Weights of a small transformer language model: tied embeddings.
MLP neurons of a small language model. Each row is named by its layer, matrix (gate and up: input weights) and neuron, and shows model dimensions 16-111. Each number is 128 + 24 x the weight over its row's rms, rounded and kept within 0 to 255. Numbers have three digits each. A neuron's up and down rows have the sign that makes its largest values positive.
Before each neuron's rows, "fires on" lists the tokens most often at its 100 highest values on Wikipedia text that the model never trained on.

fires on: "ar", "a", "o", "or", "ond", "ov"
L13.gate294:107147119124126147138138118181164148138122092153102094131134133119144148141133081081156095141096160137128144121076148146152107118153131138097102163121133115101112100149171107073152119134174110147140128108157102109123136077141144134102153128114162148136143163148110118170123130081129076142
L13.up294:158125122131097153098126131130145094155159176138099113127154117115098129126133121098149135099134125106122109153150122125097145125100169149158133140092154149111118121138135094141140135089154115158120108137105145138081149048109171151099128147097121136135153105154101156151147160108110184093

fires on: " Ind", " ind", " Is", "nd"
L7.gate365:101112080128150142106110078165108149194115133117165083126117092120135121094124148117081145117143197167116126156129149125077171105142123124126120153132181155138113147105094144117129161140118125073112146167113116166099139132113154170108121162141148124135137140102103137151158120104112121129
L7.up365:114137114133129121162121110088180121143115140104123130134096140145121096131135136095134148177119189122137111133153139127074191115114106162123114129098150134141108149133092112103158160140149110108108128153105145134090154158107109164072137143161117141149097122125111085141161120135186124125

fires on: "an", "m", "l", "am", "e", "ans"
L10.gate9:138110102133148128114109111123164104119136155110097094128146131152126135114069090116125130125127122108162140145136130089078130101136100116108135088146116139099160126183130116125131118139150132109124163153183084137095158102125128099123151078204099126104142066158128138133132120121125119085
L10.up9:138159110091095144107134141154152137143133128106136144125133098139137139136085095137088131077141074110122163086092169132157082111142151105130101161159145109129132109099128131128140147094125119124136118106124106114107114181133149141131190056124140160118117140098117126176141095097162187141

fires on: "\n", "-", " ="
L4.gate377:126116119146172150080143147134103164076103124156092119103147128132132128104113139136147117113148128141108141135179114113105142145142154118108115098097115145197098145172147098152158099123129087089092103134119151108128160130123112129174127107117130134124115111145139105107139120106148125134
L4.up377:137128150101172129128180132110095097118138191151124122093123158127120117097111133179134137113126140098126168092114128161094100193162137108091172153095078136167087125156147149141143131136115140137124145117132123131129113116163114101086116145170139095127147123129098081129122146113124113077

fires on: " ", "i", "m"
L18.gate239:146103136156146145108139115108174086065145093091132130119192144156107111144127101164106149087140114136109127162086118089117098133097135148104140127141179133169168139145156192110118142117168092088131100114147084155069124123133141105162124115162152080117113134152145122133124117089115100114
L18.up239:147155143111105129122153107100149194125136124122113175097120141129121142089097115105089129069155139102149156119128128122161117174151135115155113105140186163108145135125156141111117153122107133129172147163122089150128149149137107079130085150152135150139155140108137139178151078110153103082

fires on: "ang", "ann", "g", "ff", "eng", "au"
L12.gate323:089123085152102156150098138120188088121145125109094116123129075128128122162108118114151130117124122143142095123099128134140135117112135149114111134072184132147135122111140133138127111143108135134092096091161135114114118154091150112143059149112096108124132128103143153132149117141134137103
L12.up323:122145107137130125155138125089156098068114132149111068116143136124130147088101114158185114155095129138136121119129114098124131112134110131107173103109107165125149064098111087155122159095164106125115114206123120181148100077163118139179088133115137179129133132166098100133122124125126138116

fires on: " e", "E", " E", "In"
L7.gate277:141143148158137092126127164161128132110123138125158153152118134155132141128147101133157154198119120114129121156191181121180155167145132155105118092153145127137156164126121102137140120153130114114143136104076141073112171118151167140161117164124128111113126142100086117142114133129118122130
L7.up277:115133126148137128084131204110148130100127173153114115127143124140137136152154103141166173161132123135140159160160186111155151140111136155112109102148148143116124139128148129072126133159098143091135090116096151080146126135124150150149117125118192115109132126168128106089133115110107105118

fires on: " ", " to", "–", " in", "\n", "es"
L23.gate197:136114121152115125073151114100117137145132133131119088133190149093137118139158132099170127095157151102095091091091111142127167120123102131115145120158128134113182133182145180114189164111152138156115119133126105128115131105148091120112127160104128157121147114172147152120150125118129093167
L23.up197:101111128099097130097176128126130104088095134105106120116131125154135115121161131148113102130164159115129082127175123150131178183110143095143149122173136107148127135109155150117126123158144125124130085115137150142136153134112101135108125155092155127117143081160153135139068139126118110121

fires on: " be", " was", "ly", " been"
L23.gate125:134140108141131147166142172178130109098109114138114143111114134146115119101131140096090172123146099131115112145143145115176156145116087117144100079126112134109132144132142151118156105146161083142178160117165124138159102125134130066143129122097142175098117128099139122094169155122172141123
L23.up125:112108170144146171103086093121134155104115107129139069136162148131169164149124090161142131154133107163111131146079115115189130124120131116138126089112121080118078153166111143114103123155088123144124134142099146117155102129127110129153163112140116122128145141110162161117119159102076194122

fires on: "ist", "or", "os", "ack", "o", "er"
L14.gate358:149086141140115153110170106103177089114141096130129140147090106102141143149115079132120136079144107123182111148186134123123139147079104120165106117114110121161101133123187128135151112154147121139122105155086132119111119149125116134121132125138083114157088150117141114118103104102138089132
L14.up358:113131157132132112161161129098080129139163108139140175121130145148157148148151150123084104184179146124162154135121146165101135122098184098151149135104104116080110105141129114125160153122128147150116133157122119101165123115117109115148134155096131109138144104129110120122137121087119131107

fires on: " there", "h", " cont", "i", "ot", "ex"
L19.gate49:157161165135119126113112116114146155132186084094122118100106155078133120153107118118173132108127096206118142106106124106167143099140119136101162131150141121110149134150168138139165119121140122125141076095100130072150143082115118134134110127133137123119137150112115115144139083138109147121
L19.up49:128151124154136129149167073092146102123130143102102139083129109135138151162145125134120138147125156156156116089116115127148137117126127100136152114145143163099149113133098137094077122147127149134181120079100099121117087108130126127134130151113112123095125096094091107123094083122098156167

fires on: ".", "u", "n", "an", "os", " no"
L19.gate39:126179154137117111096104108139169106141115100137127089100108151089102166124141115110145120094144138109159086084153154114113162146133121099127109117126093145148122135136127129124143127142169154142071134130117151110104109145132151153100160110135138084131078130122104114094121088152192097128
L19.up39:084129092099137158125145124149118088124168104102143076105122101101092065152147109135185103167115129148137152068143146147130129137069161175140095143130088150117103140119114151143111110162187108069112109175136115133171119122159110118092119114098148121145153137103088113153124133148114120138

fires on: "\n", "C", "T", " is", " two"
L4.gate137:110161157171138143131105097110125141141120145160151166147128139130089126168114135149130175115180148130151147073135089151122152133141118168120129083123104147076128105134112158074119078164144109121102120139126124115129126117083129121116113135107175130125132125133180122109105118149138100123
L4.up137:100105116161102149104157079132138152111139114151104165145134114117152121117125152150124133129140101086139162141159098141131139139141126161130082101181118095125127090164157168102158111138134118116093096146138125111108150124083122122125121092111176124137098097135183157118085082131137109107

fires on: "est", "vel", "ec", "c", " than"
L13.gate52:128153092123138146116131130121114163170081146121135131125136180154117136122105164141137155146103122108096128133175125149129171113093132109126112104154153086138130123119160150114133171141171131104078154158127095167136123163131091138131086138119106150152156134126127142114085092124111105139
L13.up52:187128143130136117157140131119117120087115118143112076110135121098113098141143116119129174166142147124136117175089120115136169153124147127140159140133092132113148145106166140116109130116145132116142125117108095104099117143110088129153154155122144155134123178155163113112114089166071141146

fires on: "qu", " qu", "u"
L14.gate203:105192138113159128092116130113121114096130155117126091078107113141151084147100107119110142110123137094132136108113176107159150180117133144186116119140132143163143136115155130138090128126132145113148133153141129154160109139091117102080089096113113109092134100134178151147093138164123112106
L14.up203:139096121077169143152141151077116138119126128131100073093152115057108113121111122126168127114124132158106115147106132151105102116119141187121142113148114148124121142102090134131139149150131132132138122128149094143168144136167108099111068140083092129131156092088129125134144181101116137122

fires on: " As", "s", "r", "ec", "ome", "c"
L13.gate111:129140114186122114125085117122128141121094129161137115118184096141136140152118137139140123137140139113143128099146173131104138124113106112134163112147166109136175079145162173074092150157141149132125148180102110140139108126114125116144117158118111142110163151138138153092162075100096168090
L13.up111:166103106141125155117145188125117085112118092130141113143112118166112159169140104142101115174120154131141143142130155134133170137152123112116118078128130121177135095090138162144132134109112166088180166149136143151125150145107088145161093172118163131131090147172155138104103125102161117120

fires on: "In", " In"
L9.gate266:132160127111137120138106158181172092164116171152184131115125166152135114171142093108133160106095108086155169124135160095133120115146161128114143115156100122147132147089135135108155118135142136113178124128092137153117112191132135153102142141165122119112127131118145091093097123129153137127
L9.up266:104113114132133117130160177115112071118140113133171111131165148143140124164129097131144108153156127099148127079139124093149123104126106118096103135142137119085127126122132072106114113136164146115141115133110120149105181159150162136163106163128141137115118186111142099094080148108117094073

fires on: "ort", "op", "in", "en", "ord", "m"
L11.gate383:120144143112156106135153107079148111137119105131134102157120127138096124141120148124127119096134148079160094133127147077182089107108130144104143124114171114146119132106147107099168146128118080124107115114130141141163128143105099090118108142145154139144150161135121163138097128142147146105
L11.up383:153132128162134145131112101134128113136154105120110115111103125133127115130152132161147096147134151147111133133103128133125161172170126132144122126115108120114129099104151152104152128121145135124120108116153141139181145143136134155172119093108130100116125143099099126127148123145134121148

fires on: " ind", "y", " Ind", " con", " comp", "ce"
L8.gate325:128087140153136159168129114087161129128115145150169109130134095132067145100181139101183148100116125140126158136124129169114096131126092102156111135143138126146126182164106142158123104171156167106111124146176126101068140090147127115092137114168113137112135115121082126128162183135170128113
L8.up325:110119126116098133134119133118159148119132113107123150175142103167092097129128149132120147159118134098139151113096199075111109144112100148136171111101132096129107141119131127103119114140130124109158130124102112090070103143114093149087152158155125129176133124092122126130172095119154118145

fires on: "h", "a", "el", "o", "e"
L10.gate75:089140094165127136122122090167111121082156110134122109090130112137138128116167114077161109117131165132156166137125119120144118135163142121123100096125111153114176149184094141123117128085107129099162112141135127090124154155135116125085113112134148148161152160167113158098135111077125121132
L10.up75:140140147117115155088123181148178135152088149109101151147177133107149126127109146149106118095129128116126099106146149110148131120152144129091124115127113115114118145128106107112142138138119148094132093167133152140116124073106135115147132118103091185159118147119116157119152142090134136112

fires on: "w"
L4.gate153:125105168152107162137146125148092136111121158111164127126174138163128139162109123126099094138124079134123153165089133113155105118137095148108048118095178108137111117096143119125104087125108140157111155153154172125122136137124113117120137193159100115126113086136152093174129139147095161124
L4.up153:153114166132158138112141104141109147116126156118165119129187146142133159149072149139087129158128112145159120135109134112141127126125115149102081167096157114145129115104138083134113125141132125109081124145140172166136139133081099107123151180133130157148147097093135080136135117143104138123

fires on: " In", " con", " Con", " in", "In"
L22.gate326:159141113122115126118153083184158122135128094112138131114090150138127078114150134151150134113142139100122126082140155123145100114061135116104115156145110096149121142127110119123132099138083122148131113119119138082133137187166171135117115126161150154094150133124157156057113111118160127125
L22.up326:158105140147153122112156178151124139153138125122172122138126117147165127156137107154090133123138139118102117123132138119143079141159113103088126154120125109109150133134134126109136139093141139148120158112139138099134145154158138101080159160166150079136139101093098161130097159114140103138

fires on: "er", "ist", "et", "ian", "ter"
L19.gate115:135085086111086111105138134097166096101140097118123143147111105126128143140077064097126164095112125150124161115131122139108103096144106131127088119133140110126102099114150150144121063135129147122126137126083155114146120126106120133098107142105111089105104144144153139136158126101089126170
L19.up115:128124156069138130094100160115136141094125097141124155146101181148157094099142144135126094106163143125158096132157110171144079096133123060112115121097109116135126075130136155194130173144107138194180121148101122113140141107114140123095132119149110096115075104123171150130080092101167115140

fires on: "ction", "istory", " career", "areer", "|"
L18.gate140:126099114168090145127100136111091160096140113155176154105070115137139109139111123152121118132126145108143138140110086115156141193115117156098090180148073102113087124118139162146134154124152107167107139093129156135160116157156100086136106098126157132144124169139144099087091083153123085193
L18.up140:158134120158123141144103114108107147108115100150150104100095132110134159153074139076094084162138099142121141157131110146159120106178119171068143091162118129158117174104119118129116114154112161151099135109181125127148141146103147156157124155142145109138158106151116123119117079147134157125

fires on: "\n", ",", "2", " |", " "
L21.gate86:161076165110144133116139099125134189161152111136081141119155162154101139127121157146152121127139155098111111115099166161093146122178120131145096149143153116149146152177144101135133141131149110117160137147117112107155160137114147107119109125154122144092110111124139062122153123153094106157
L21.up86:104136143094150116125135121160104112084130151165112077092093127143110116086140090148135144126159151153141128182147134158170100171129125134132127079140131073115115154155111170109172140148129127130122094139111124099138135120141071147111090162103120124175131098122133134125114130167149119100

fires on: " Ind", " ind", "nd", " under"
L9.gate99:157163088160116182127125146164172152128102119150168126158130110126138100122150090137141153162123130159155170123120123132112125134136153107130115118135143123117082146147093141139139128146156150110160121137161165102118126139120094131101107118116149114117128083146082122107149164073153126130
L9.up99:110112114160098096120130073158171132151122144128143102103104141130124113130114098137114135138112122163107132090133135098124128111086150160134151094099184145133134129161120097141141150151144103098156100131154114140130126099117125172071165153168143141136098141160129141157173129120150137126

fires on: "ion", "k", " Sp", "st", " Re", "n"
L11.gate80:138131053124115143133134119075133138177147085137144128151136125098148161148150076123115117099138112130122135139095154119116076092083162130148095140149103163099123164100123117113151111107138128123128146160132105111117099142118128190117150110134103134112153134162133131147123158125107143135
L11.up80:146127129165141100125157162141167123111135104125153107115104093108120171114134086127105113168112133136137127141089074183126119155105116099103137122110088157114150127172103100116171153116126089134157123147146102159112133143112133149143117101128138143100109148122127148089099132162097134157